Weights of a small transformer language model: RMSNorm before each block, no biases in attention or MLP.
MLP neurons of a small language model. Each row is named by its layer, matrix (gate and up: input weights) and neuron, and shows model dimensions 16-111. Each number is 128 + 24 x the weight over its row's rms, rounded and kept within 0 to 255. Numbers have three digits each. A neuron's up and down rows have the sign that makes its largest values positive.
A block is one neuron, or neurons of one layer that tend to fire together. Before each block is what it responds to, as a language model described it from the Wikipedia text at the highest values.

Mostly the second line break after a title line like "= Ask, Akershus =", right before an article's first sentence; also paragraph breaks and mid-word pieces such as ol, le, ti.
L3.gate181:118120087129132127065112100162087124134143185111114144148103145170097120086120141156107163157127156153194113094142146131164104083167141127135129149126133107129116146173067109133173136102158089118121123158131122194084125143142117141140127135146154119134103192100156145149134104126092123126
L3.up181:116114113110115157142173171162190096102134117123141154094125116130116146120113111121177174137163135100126092173148153103161170090145140117102114117153183123144130101090137142132139178103159107143085150091154108118158106138141171125148130167119143155166109134116118101133103121129110075085

Determiners and possessives (a, the, its, 's) after a preposition like in, on, at, or after an apostrophe, and the colon in "Country:" infobox lines.
L5.gate8:109089103115121153088119152110158095107149132130167143164104081100110099163157131158156135120165138115101100168120127130100171152142158153101152111144136129175105153111129149124126126135120104192129081141119138160110133106074103133087141138146117143136145097154107142152122168140114177110
L5.up8:114116123099126151097155114133096136160122124142124107150103139131170122105126152150110152124099070117149135141109095119162126127148145105170117077119122136095142107108135105130126080167142124162125109118129132151120098149110125126124160132120131136142082120103140138151160145071076104126
L5.gate56:094123111129140140168150129124103094094132100103152113100090123111108110101137099144099117092105152176106146124102128155135103089111125159126117150122140114138101122141139197112093157113128107142151159085160146171130164165120123152111106123093127162147162091141122156114125131163114126104
L5.up56:092136141186171106118117119114132156141094103126138129120153159134142171150119170108110127174127150122119145113077126121101167105119118124123136062115143172139123107107139118106142109155101143132054134143134137135128108138129114140166108112145117128132093121143123128098125121150127120114
L5.gate59:099190100170079129131193127096122090116147197110167099123135135170150125117128114121117109096135156099098145135125145138129102107135126131119126144114150161126135111172112145150142077125133104130119119105111117079087134117155170142127125135146118185186161152129191148088127120075152146134
L5.up59:140085115139081132139161147110131077135143148161161166147116162106114109129098099115129109164146126133149123103153143148144163124112072105137121112188109123153102086120159139145042120146142090090144142134141127140138148097155152139109079124117108083124146115111172082130133114091158123098
L5.gate92:155094138108122148132087140167097144125123125112116127088104116089156149102120142070164142155153152147089175131123133139160127101124109184176170119124173130105135107121106097132138121116181093132165118139131129161135118107177092143114114116115132147107175116183091142122141106195124119132
L5.up92:151097148156158097137168102123124109107168183129155099094112104090138144147177094133063154131090121149134144163087119119108116124114118110159129150118100172154120118120140143121147135128103139142130110073136104134109116126146143152148167147143173142121121154147144099156165132134170079141
L5.gate96:146145126117142146127127127099174115118117143163133144130128121151155141154085126126196141114114148140124133157127137149163086123127119164157121135137137127122129089192119154181130119123171130183165125141130139079078139150083156131145101100132102169130139116133140147143094113125094118141
L5.up96:134122115107094150078134093131158099127146139134162128114122065159110129102126140145127154106092137162119170133142113154084104149126105106151128125150149126125087155158139123101129172155101139125133135154089106133149091160099159108138141125156118137126146103088110188123165139144113128153
L5.gate129:129097127107128084113157153096132143121137127116160092112079138142120129175130114132110137099116133135186140093116090168127131124130106131107143149109141105155123172061149122116109167097076125130132084132133113111115089148108128165127140141114147133142102130101105134143147142137088122129
L5.up129:148117161137172161094163103121115126122105164081126154091137098126103131153144115162185133144155129122146219133113160162127151143146151091151096157173122117122133133124163125101143111123103138109134152121157140140109101128160117119183159136142117091118113117135101098132146112148124090160
L5.gate143:157092121118094156142119158110083084141091138119097155158134117137115124098129115131142117110169117139139169121142139145141134153138130133112124130134116085136126139118128121146096089128145093112135134145172110107119097129118100108105143163104150123091164108075120120087119129088112150178
L5.up143:164137120159142125125107116115081153133137165151115139150084082073107169161143123126137104097112115113105129130120116109096151123121100151127113109144136153118132134158109129139136147127159145111162151072159113119137132127146129158131129116106117121168158174144152095112139142101160100115
L5.gate148:117117148096119104158138127089073109153132105091154148122150137114146113126132104155144137102149097170117117164173091141086107146118100123173119146141167135125111117114135130130130130121116112175137135119162152196134152129129120129105113146103113130161138105158135139145135146135146147145
L5.up148:168143097168145113132154138101108149099107135107109083133154099160162099132091153134137108120107129176159101074143147068134171103166103152109187153138146098118146114153124139156092124126138122140106120144120124090111119149128101135137128146123151132144149142114119132135131179128093124143
L5.gate167:093085138088126116124142069104090100116138127217156120152107152142143168122085150151136137131144167128161166130136162126136105114144131120137116155106149096074105147147108157108102169105133162118154113113131110109121118140139170125167133117125105111129110159127125106096122135140184118093
L5.up167:067117127112125090184109120110107098153109163142118116113146110138151094128093077121155093151144125110156153145112117164148146121126130105171145147084084162097156146128139137097123123108141125138123109159164134128142143106146111113108158152123114101126140131114124140096139145116187154117
L5.gate180:112168162091137144158161141138116120144134121157159162137134124132100106139172118139188123115124160098129102097153160148134106144148100129144122168154177139146115141133145121162129127133109097129154150129096134124109143140117136101067113123157107136153157113160112171129118103098144154117
L5.up180:104091107116124131111099119105105165157107066114106111118180097142167122095142123126141158132159099126145141116126175111138111165153129136160092116123150130126143167171089135141131091153143130131154140126116159140131145144157175127111136100145136164138136107103092104074094109123125118101
L5.gate215:124095136107106133169059083150126100135122094124178198127110165107114128150126112119122160091145106169152142152121115115151150107137124136138079126102153140133072120115127122140147139101108148076091118091151139129091156151120145182114130124140114163092122104110116109118148147124084096142
L5.up215:136101111163134134123164116120164161150128128130119124152143123133152131142125145182165164117112147118104124131112191143109145112108145132144122117154095142144109198115136121090142104147120137153136167118136146128149122083124127118136095144117167137157138106146125108094124146142102157088
L5.gate227:127092131155137125094132144105141141110125114125141130143117142159122154155138171150095150109127142175175112151132163165101117133148042151144137118114136118131126162120137122156118124168118102160127135121157116127114103105145128107147132122072183103137152127107133153119115130124119140155
L5.up227:165091163143122121131139140134120148128119147140137153135113106134125094100114109135142117092143134172100116155129125116092126166110112135128133125134129086112141133125152093208167139093114163141138111109128105130101103124112131133128130156141128162072144115147153142107122126166124131085
L5.gate251:164129150118097149138143117158081129141062113138152130113094129095143092098104131086142119104155104159102153074135109121104091105167144146112136140167098091169089158108171126101131157133149092152155135121165113125092126081133146129132115110070149155162162148130143135109135132110117152134
L5.up251:138105125082128098125114124123185108125105114158139126141131107117146154096103114096106115089140131144166127134143127138117179108137122089131151143161133122151129119117128118089147150125156114099122118125149134116122136106132167105129186122101115141096137136162147129126118116122118115175
L5.gate306:142130139140159145143109119103128099097095076126099168154153138127148121159178102134130138126136127134125104109104185148165152103168138127123080152139081158100128131099119163182137073144119114143115104157129156111111135139149130112148169133117115183147099129111155152147126135159088123124
L5.up306:123110127104138115115123120120108108132112113195146129153124129142091111158096119123119132101102185161124142090105118077149126104132149097107112144156184135144096157123135121127134123133111121222163126116124121142066132102130090146130116114150114122155096112098152090155127104166122136140
L5.gate421:107099113133182152135125102139130150128106118129103119080100072134125124122109129146145104156149120113129182130116154138143131133149142114120123160095129168126131125147151120138119104148122100153075086116122148090098148129158143121108149182122126137082108141097153142130135136128174097139
L5.up421:158124153108111095170128132148144110141118154137128124119129137119117168116132087126152126164110096119125092093123134151104180148086095136151080125103142120090125114126134103132157141144140076060131107145162113116138152084161148166125126106101151130138132122120172139152098135151124094166
L5.gate498:115122146127127131103126162106100138099066123131094132107103179114175110112126120098157181085089123121125130147099148135155092093110109109129149109131125119138167109110142112192146128144159165106153139126129162182107116139132163118108098121127151170154129160106117132119133114164137137107
L5.up498:173159156143112138167140128139119161150108133114137120110095124106100138138129132112127125099097133103126150166141103117110085132099131111107132138077119089131123121127112118176132163112095161110143116096097164115154173148149131136130153078128147134139151133094092122114118117100140101123

The first digit after a decimal point in numbers from tables and statistics, such as 29.9, 41.7, 124.6 km; weakly, word-internal pieces like -s, -ro, -ly.
L2.gate14:132165156112140119112130164146114136135133115135141111119108148169129096173101118118141176168126148105113136116116120130150115126124130136155109105137118138098126109120151153153128112150123157097104168130083169113119144130107152127158177137093147111131177113078154106121119136144135122124
L2.up14:129105131162121109077121175145186085136107128157154128137139121123181128154170160134152125089090153113120112098098156168170139165141082139129117161135109101121140109103140134136116153162101102129150127116133143111161104105141155155121161125094132142113113145159115111173191124140127112140
L2.gate181:088141133123127138107143111114129128135165084109183162112157140096153163168127152105126100096127152153153179079127140138123160148141113108155125135127108144098105135145111104159128123121112104075142106097100173128158114125156147136116163158120122093152153096168131123122119085118184168070
L2.up181:121124117128177112079099139112131131126146141131139146150146166131069154145147139092119130178082101073108144119110147136149156129137126116112114105099109104157125094097162139145118110119083125135137132105108146136126147124134135142190110142143125133152079131122132153110179122093135112139
L2.gate378:125106160124126143130105125146146107170101144130135120152143129108110164076120121118138118149123111101126167117141141126150158082110121116144109105125125070181117155126126106113123113100106129144054163136118152096112136093099129093130113109119121147120100141134185120118108125162109094119
L2.up378:176117104128123091099118096153125138101100133088135152166154138141156114103143105135146096158098109147147152086120169121120099117109152139138114122143142098140123152140103129122153168092131149165094161136071136102104154140125102099104111134122098125082156111106095133120162107133127134132
L2.gate399:127108190130112104117124163101141138153149111082097154131180138137150143175137117102112152137141124133147123130067117159214154127091122152143129117101140120116124160112121093151148107145134158176115126154155160097124139128140107132118112166135120142129139151140155137141142117138100141131
L2.up399:130129112140106139120180156136126117089131146093129093145155153107135120148142117120118133151112151151156161145136136119112142142140130144102126130164126138156097153159136142105138105155067123173121147132126128076146119114118156129189121129149171097167134083133111126157092079139111152105

Inner word-piece tokens that continue a split word, such as ten in attending, is in legislative, ic in municipal, plus the line break after "= Title =" headers.
L5.gate7:155174144124144161107091124118108123102102102127142114107145127147134142106145132145127127155136054154119169107151115126161128109074088171178161116103164096121185141147134165139124183109145104108068119143120163139100147075138113114129145114125138142153127137162096101140143103141104173087
L5.up7:176105115120124151117147145096141103176121175114129098124096171117124105141140144160113108093142115150154171099097191110139126098107122148074130128147135110104155087123137105112121111115137119129087106168125187168112182109128091103147137148128098132141134113122130150092134128169131128127
L5.gate18:173089091141101134117122092165102179110157093187122121148130141144133119135119138157139197155118128178116128091136114112116107134140147100148125119162097145164146099157134140156107137122140109122183110101086138145098128140132100136101145155173094115131155107129150147119143122150127074109
L5.up18:167125154123160128061106114140117121112135088148121144107132168152154165085153104114111153119157125158131111105104173102077111122125140129124127126106151145179108072096141111124127185157137064118148109127155087182122094142096113108063147174198102136140131138120155127109111116167120103097
L5.gate26:109168175128114125114143116167108118088112109137137158149128159107101148124109155130139173136130096154147109173115140131123102102143152175116126152127140114125067096120118115123142122112142100113132165141149118116115134114148124117105135125075144133138088115111144140121108147154116097128
L5.up26:142104119152156162129120110128191141109127185118120109150189083102122120147117135156115148140161114166119158162119100160149155076116137150108163161113116118179094135135109141110094148163134138153118157175098106154167150169134134151178103130145084160126093170126122129144138131158173115153
L5.gate31:117144119137162163163126106146164126125104113101122117117130113155106123098155157111141117113150150126120144133126134130094155100156116122120128114099089120154149175061119135160090120081093108092130135155104115138114141138095089153106163138115093145132143122126099119170099141110117114113
L5.up31:155080154159145142144123111146152164128106145132150098156125168115130156123118124118154081131131129119113155127144103106126128115139123114117135143139096131111161171085123115123130058174098126132175137144095143132129137115175122111131118113116082099085144122164126127134175114146155093124
L5.gate36:127164125151139139126114104085092113112139138152126132103119098111138112154109131135139154090157125114092129150127128114129144110140100107105096155114102102129126096142147208131148127106149108105123170131130112105124129149131132182100141117145131141087174135108107114142132130100101105102
L5.up36:102146106097137117121087129140132140176116198131129110190116105119123102132134136135133139139113126164136089148122140104134168124127089185110140139087131107182121106103099104080154129089148123123103142109106153094139115149107124137159116130129100131140132141107137150096130108152111146117
L5.gate63:128114121137144080095124148151149125092136194107122137127022148113125138112127138102135128105144121131129109149081131122090125115126083093110126123103148155132135098131143090187095134124128142105088062099126134139105145125147103115126153118139154112137149136115143148123092127120188130102
L5.up63:138133134135113149145099141113165130138180170121144165118113136124095121099085067154120093127138121174141165148133140101143140161115139099078124140169106123119136163119152130130075134105131151105142102132122087146132163161144143145139109097112123138183114168112161124139141125146156139152
L5.gate122:098149101117130084142138133141147129146144100103109089133104123135130131130126125102187121124136138147115085134143140130149100126118079115091119126136154123135140102104144128143137134148115137124118141149145123095110133154122115137111143146118112092116140093137126102170151135157175144119
L5.up122:111149127134173124128134115145152117130131158157119118131152155148146145155189099105154131155099133149096110143145130088167117096139139133136163153142156084123134136156131151136126147152124106123109104112077150156123121158114060108094104101130127073126116089099132140156123120147115085103
L5.gate157:106140142088151124099141149126120147093069118116083152119133118152096131145133124135151153112137136136162128191127123163131110114097103117129118172162197128113116121106150174159136153114125165132132116127122108127113107128124128109141147153139110121089182099093105114099117090120101105093
L5.up157:174170158132127133159135161119106105183124107121152145103126144116135101129142120144143112121133097102158133063156139158149121173142120155071096136133136136104158131119099131122126138126115124070144125128105107162173114138108074180092097112068094087095129105143117129111134143116147153126
L5.gate195:131094104104131161117093115078117094111113162131147125138122120109139101160163141141155123107117150144145162134179141155158137130104120144159144137159124109138150132111187146097167154154119107143159104153158165122154083110161134142170110141100158143121137145143122125140117149119131141108
L5.up195:129113145129123132133109128125152175138101116121140097132139113084141136168117082116095140133110145094158120105144126113118117167110099153127104139109123148166187087065119121142131098108161071127148156146166118104159116132128129162156133119081135125129129108127118101154111116106115155109
L5.gate302:143124165151143122116107144116113134106151146145124139097082136145115148105142121150125065132063125128155096123100116124153143156103127138156133137123157116112114116101157125146129144086104137156123120142099175132127119149145077108099162123148108089135161112108097170115116130171114123147
L5.up302:104180090147087113131131153157127085133132114136044130148145141109079084150178152132136159139144126112122137141163126096197115131160111103130130150095152090139112119096143150144123112100127124120090118127125149085161105135117112144114080118139167120107098118161146113098110135130127123150
L5.gate325:104143133129167121116149158126124129115100115115122129161129144094158125135147164145126094137161146122168087122067151084163102138164113126119154160164133093146122149132071140140155137121152141114133143124093140093109130136116127095100142126114156132135120109093097126104148100140141125116
L5.up325:142151148114175124104147079162140135195120081093161151123146150161137100108135096157110113159135139168158094133113151123133102076119110174121133123146134172098163164108129147136117137153091132105102135128151085152163155136113122145096106095178095107117138132110080103117173119096102127141
L5.gate370:105161122140139135121168175063147155137149102060157188089151133095129138136132128097156090115128134118122124111157125145160132120130108141102149133095121147144129154081138125115080142164118133116080099136154152158100151143153093139107134125122113117122101141128122120175116116136141107095
L5.up370:147088093153171150118131134096182140146139116123145146143100130139186125141144188151165138102109142130117074133169088125125115124101122148145156113137129146135169164128158106109199138130111184130160116116144161104137100132130124179137150123153159128107151137139119105139124134122137145154
L5.gate374:189095121149126123190125120125125165102157101144110131132110103157147122141161123138148165116155125144085076190138141158099115097114159123112114119127167083164109154106111145131092144150135180127126096166127116136099108172122140149125133152148161123107105130105121141141111142114118084106
L5.up374:104132149089148141150120117049144147136104139121096103150126127117149111103104148098148130079094134143117140139133115122132130130161108136113123158103129148125093132116147131154136129158101127145132137171161171122129159157163158161152101156102092131104134133155103129137146155177163158168
L5.gate425:178138149158129135126124116119134156125114127159140141102149122159123122132145121070126124121104140115136126178126092140131147087105126180115100153130163110130137165090111124118094133170130106124142124124098126120085119105114129118137122154139129091114152137138143115147108145131113142134
L5.up425:175099127143162132155158141126162132111099127119154153148137140105098172113112111143114076123105111114101144134124132106138156115088166110122118120133126133142154118110121138149116119079092125132125123139146087128118131158149105123124127162086133107104169091141130169117074161152156125128
L5.gate491:156129119103116136135120122081141163102143112112178087106107119116129077117121123124088125125106113179136139161085155048120129132115116111117147145129122136121107137140125145118109108111116136135110124106093112126145136148085130109113102107121109148118163123154114123111104107144132134087
L5.up491:113150139118133120098161101139138136120125117177101102104147149144171125105158106114133174146157125119117092137117136156147146107139144162090170149125131121133159144085123115150112104142134175062114112112143146148138131158150099140147142108179095078126102133123139129104121108101140133165
L5.gate493:140147112164150121122131122147108088149127133110133146148096120157107102085132147146120118097139097112122136125131082138153098136144100160113106110123137085156118129124135163126119100155148126085093097130146147108171140145129135148151110110129139128127080159104131126118126110077142123132
L5.up493:194123141155131079148129148147113156145103129105121092158139143163124109116105110144121149169135154118126112133108140127161083141141111113120132155149156115114118104079132132134087070123161143075162155134119164096123117130143134141136102129116102090117087121111112161136120142117113096137

Word-internal fragments inside split words, especially ver in average, ar in star or stark, and th in Health, plus s or d after an apostrophe.
L2.gate129:128140140116116135132154085092145140111124163090176142134125172115139134110169138109120101168148153132126138121159111126126117137146112105183100103145120079138124124117119106112146090154165131112098109142110139119083153102144104136174119123137120153107106166147096118107098152139171151138
L2.up129:129105145066086136121127131061124140129138068141172139166104133185149118108105153093124069132103126113098114132108104127136159103139126163112147096118135152126127141135121077136116154155142130115108123131140145165094131084190081086124142127083131121125084126147176135127113113114143134130
L2.gate326:130126116141141120094099088107119179138085150079103117159136092134151125141082147106105089153131118142094156129159154118124106109137137187130133116140193131148132130134102151112131146188056153110131103148153112151122111113128190151126108151125103180134152109126128129146137125149127126105
L2.up326:142123166063134113153137084147150179116129098131106149145151159126112149158111090111074150120140105115121130114107178137109153109106136132073168103107149097129117125154084110105142126135132134183105116162082170129090116132124115158151124158145094136108103122170132118192148138091137133141
L2.gate402:132129130162113153069110113070122107125123109079124142153143158139125130110097112129151137153128117147115128148142098140149149093103110099121145150121173133176124138094136110117172059126145165132090125120121153150134138132134080136108170132147120119126152123141120121124116124130113161098
L2.up402:177097129070130158143131133120117096118120093086139126083077134177063158162146107156182143135159106081126100144134111135131139088131148096133132078142144113101148118101123137146091167150149150107129129101149102131153150100121102118083090163147153120114149113097142138115128094124125129110
L2.gate429:151183127155119141120100123098114112112140130132134174125126128181151143122108175092180098151157116138104109131179155147101106119121128135188102100088163085112100097112144102084146110109128154144134185163146149111117122116101122129124137149122083129113122123125101144081141122105118132152
L2.up429:109100140122095116128103188125122111115156119105121170155143134144130076121157124133143091110111094097105144098124130163123116119104107098096118115100105081134109141121141107193125170142125121128111105157152115079074135113146132115124135121109144138108165113137144078125120166135098113122

Middle pieces of words split into several tokens, strongest on the "ol" of Catholic, also entire, Metal, and middle digits in numbers.
L5.gate25:115108160136173113113140139156178136107091118119119118119153150099124083152164186118100156121126137131104134094137137102130175117157130150119110114146109115112158141114119158163103092108098118086095149126114123141129123127126127122169165126156106106158133158144138075122119121134157119104
L5.up25:083099171114137149141150144140133112108139152134118151099099136120137098172143129123127126091105149144096163157134110124097129129132107146138116114085108108088104120155159113137118151135175130110118111109136114084110140135136131111121128090152085109133150105114124141107141129093160126135
L5.gate121:141120152135127127141115126069121096132102154129118100159151124129136110125111147130139142138118155157127130141136144140137137136118074174112094141115138163134108148158143167134111159141147145164171119117082135185107116077147143106114146144126132110154108161126173106128164116084154144093
L5.up121:138118096077127120127157134121153164127105095109129148183128087151121111143088138158103154152107098112139144134118126151131085119076092167142097147130112086142135075122134107161142162146139114122118092116131108107114123134119124117137131146132145139133154138147141122124142105117114102111
L5.gate123:112097111113130083119131097045114134094128123113143154144181125155133142144101156131094128138130083150097121190096140133138125128138125165146136160165104137129143116068124120125128128144124140168122102141147181115117109092132139142110128176151109167163123054117132132111146146132094167165
L5.up123:127094119053138111122091099177129144145138106130104136115113106153141135182120121146154096138133141134096109146153154109183150140120181160147119125071073152158159155147138150087158119136092168148167082108099103119144148127148101146106139139097130111104156122125126129155133123130143135144
L5.gate125:136131149128135097147178161134105126153150138113093122123115094129125157126150100110101131116146103159132153142126104119145121092122101160166152140101095085088130126133102172169132140119168142120140096142147147122182145131092163133162134146111156133090150133120105109140122145102149129123
L5.up125:137104139120130108141119130136148118097086157101132184153145122123154102157153126099132147096115141119112126172096133152101169121127148080134166092119097156110123125115154152152141142107132104116154112164111152106080148154130112089107147118151104119108136114143121123117136151119114079095
L5.gate196:103137171107155134130129113107124094136161093165121139153135121153164098139146150142152140126129103132121147134129125152203169137080144139178115104133122105134105097135123150137166135145156131143062101089160087137143102123137100153156171154156110149122156119113155094165100124113146117091
L5.up196:118125084129128054073150132120146126167132143128144125106121083112115122119102168147134094173109159112146102105170146132120119132160141119138149135153087143148168131096151112098131113165149143135134102088116123148051091156127133133142140128140119089117092095129142131127151105144141143163
L5.gate208:124078126098135113102162103138134123098134110145152116098141118143168090135132109153118125143161070147119099096134119130170119122126104139109102138185077107112147110142141137143168109155160100157138097137139151114122149139124133146097132113146097117121138131106198088170107128120108125141
L5.up208:146084139107113119152128091152116123125113137079116161111107131134083135116102170126118109096152122099125135112146120116151142130148166099168141128110091122122134153149106146127195136161111104121108138139114129104147162166118105124189126118121128141119122082153140106171138106155149132119
L5.gate254:107143092114127141138109105147084137097094175118107156145142137152119144130163163125136131097124138124093141141135133114130134142105129160135140085126137107114128123093109126092106127134111138131115114112120104126085171121130143133093113155158128129112120125136086148163122135157100114166
L5.up254:118161138115139141173117104158114118123186107170136096111125146156078122101134155129111140125105117109111121103115104097136130158152118139147119092145155142171114135176104164142122136131130134138123148123107110103135140106188086108132151108136118111147115134123143122137162110111114120151
L5.gate269:152123121101153074117120106132098119111132128112113128122129152135115107115181104137193117117089128081103158116124105131071087111105177117150107154129064119108109131129166120162184142138097099147144118123119121124130118132142121135190150146134128136094096134141113126146112104106155107191
L5.up269:128109151149153099133162111115126123103113160122126078148116126136133134102165155173146115114141140099126126169114174135115131065126106107178116096134139124153122148117107098138103150123125127144126136163113096126081103141145122116105138102156155145142125106166179124138187128082154134113
L5.gate293:121115103114165128135137141147115158134135114062101165130119145135096121121105107106127157145158157098121145107063099115136115150087155144148161108139156106104127138126171122192182148132138172116153102102129112113111093154126136141131166095137146137176171132154163145157076085151124105113
L5.up293:080120183120126128154126129149136140145082113166139117165082110163132131113149160153118090097129120129141133124150127129135137126137117095103124162101106107119108114116116126136144106153136192089148100141135114179109108156150117127147128113154135115177150125139148134187155096140146114143
L5.gate365:125142151130142064110145181144126136080139115127112111191101132132166114137145128132133147084094114115116149167111113114157122151117116099130135092150144134102128167131126096142124115149115125121109123101130137128127171129119140149171136126153127112128128146112105155133139157149130092143
L5.up365:126129132152131120169127143080149172118060132105146101136124159110139132074129118117125157150136128098142189088090186132127131090127138148140137108115105134154138108086146132117159081111135106108118141124118138133168106133104118127124165130151126127139135139159113086156119148142131132137
L5.gate397:157094143132116126106132136136160114116180098082086149153122101170151142145153145145165120114139088126138107128116147137105134143132130142146092154150161084158158128166146145096151164109115118157107098118157083111144126156141134124077142162120113121116174137128118148177131134106103149097
L5.up397:126146185103141118146129078159100147108117127131099160157156139141126160149117149146089091092147138111138134114101138152110153138148131145118147143117115147100101169142129168100127135122156121119104116130171163077126170111109095132124114100102147134148116113134184145140136142101147159143
L5.gate424:152137175136122148117091137139090128097106154114154143121104157176150175107140116167133120120124148110137113132129101151149099142174112114126165127147130177136101127135124103156176121119160131143145030138103155115184114102143130124165122108131118136141099136103104153145123108097164120141
L5.up424:087167131178132153136116151129136171140133115105121155138146101123141106148124146127111104143124098142112108157156112119094134152149105100150144110117119121135097164161131143123149096155142134157125134157092094155111108137148153092163087143071144126117131117141127132159142169150101100144
L5.gate443:140138146165080121114133164135107123122135171097142119181191142138183133175115169150171128095112113098155135103121128084125123134114101182129154146151130063142132127126114169154109085133113108161145114116124147105111118109114140145113104121096123130119132159133142101152140146133156118153
L5.up443:120124119125091130160121159166164154154145133100181129149163149159162140159144181121182161121161158087150159127133095122101138135147121099117142134092111154118099126121146138111160113118117119175141097121086131137140111140152129142109161103094151146105103084119080142127137139159116113131
L5.gate460:143142088082149128167140095161129117138130129059155158104124125191121110183098168171129125092125134133125154142116127076136083093109119157124152150104134118124117102089155136133172138138142136137175077096160164117156119101134120104116148124121116123129133106125142127102137095106168101168
L5.up460:176135125095118142104165134135094125120127141137163115160079110155141078144129133123179093147147117116126107108118129121110159108126129152140144118147126111112115128122128157125126124132128140115143107124165140176149152123161154178141169145142135099131104091151144117159138113110140081131
L5.gate477:134122148111115111126142087138105074131130139149147146169092154152096145148114090142144142107102095141118137139103159127091139110136105124154162128142122159172143160127104180151143099083125098125123117093137131144130092099095135149117146138156114080168139121125129144167074140136179110143
L5.up477:134149139146149137126140120112168144114158117140111147124091148113159127138161148123105145162115147140119131069131159120133098147139134076117153159121118121131123146139113123137171174096120175151176184126159133127141113116159138120134173158145161130104150108130129161138114180131129091165
L5.gate490:103129079123119056071183142125133170150147080109139134124130090141115088159162147104153091133089100162126193118111154132134133151148102153123121136149160135131120064136128141171083132152118119101185169127132129141099131107128135130119156140120145105091129138129156105167149112149106065129
L5.up490:164130161164120147139099128170092154120147139135162121125137120124129136122105152160126147123109108093146156074117143129124114129134116126143115108191168114167174095190135123115118130127148122145150107120128122120119092136109098119120174092133133086130113111172173147111123129137134152147

Possessive markers before a possessed noun, mostly the s after an apostrophe or It (government's, Its population), plus its, his, whose, your.
L3.gate14:133129136153111102111132127112113126076129090049138188116127139115122130122104154153123129149103153174098107105085138135111129138113130157146124130148113139118061128115137158148152111111112157151105086121134160113190117108138102112131114097134132112133143190083148173107115132110142146129
L3.up14:111086152103137120144127105125114159126153124126155139096129152101084146125098166091129129113130144163135120115131142149125112168126131122144138140118160133129127135125109142094100116089093139142121142115112083084153118114115137128140123125094125140126172101111132176087151136114107152158

Short word pieces inside a word split into fragments, mostly "ed" (Medal, multimedia, remained) and "s" (Madagascar, Massachusetts, potassium).
L3.gate385:144154122100136134146148137162139115137098121160142169124128166126135157134143139118119142172109164168117181078114122126118107094132127125110148175174176106115117117154133144146130090114148136133192086123122114120126112095178157130160119172110160142121165077105145097140090105127139156123
L3.up385:118172156097096098127139122151111132141055123149126163133142120114105131158105160131150171109077152104113117104150110097118129087131123088159131117097126143128118177084148086148114154155159093139132123125110171168130147097146163074173131108139109135140138139108119126115136107099107130103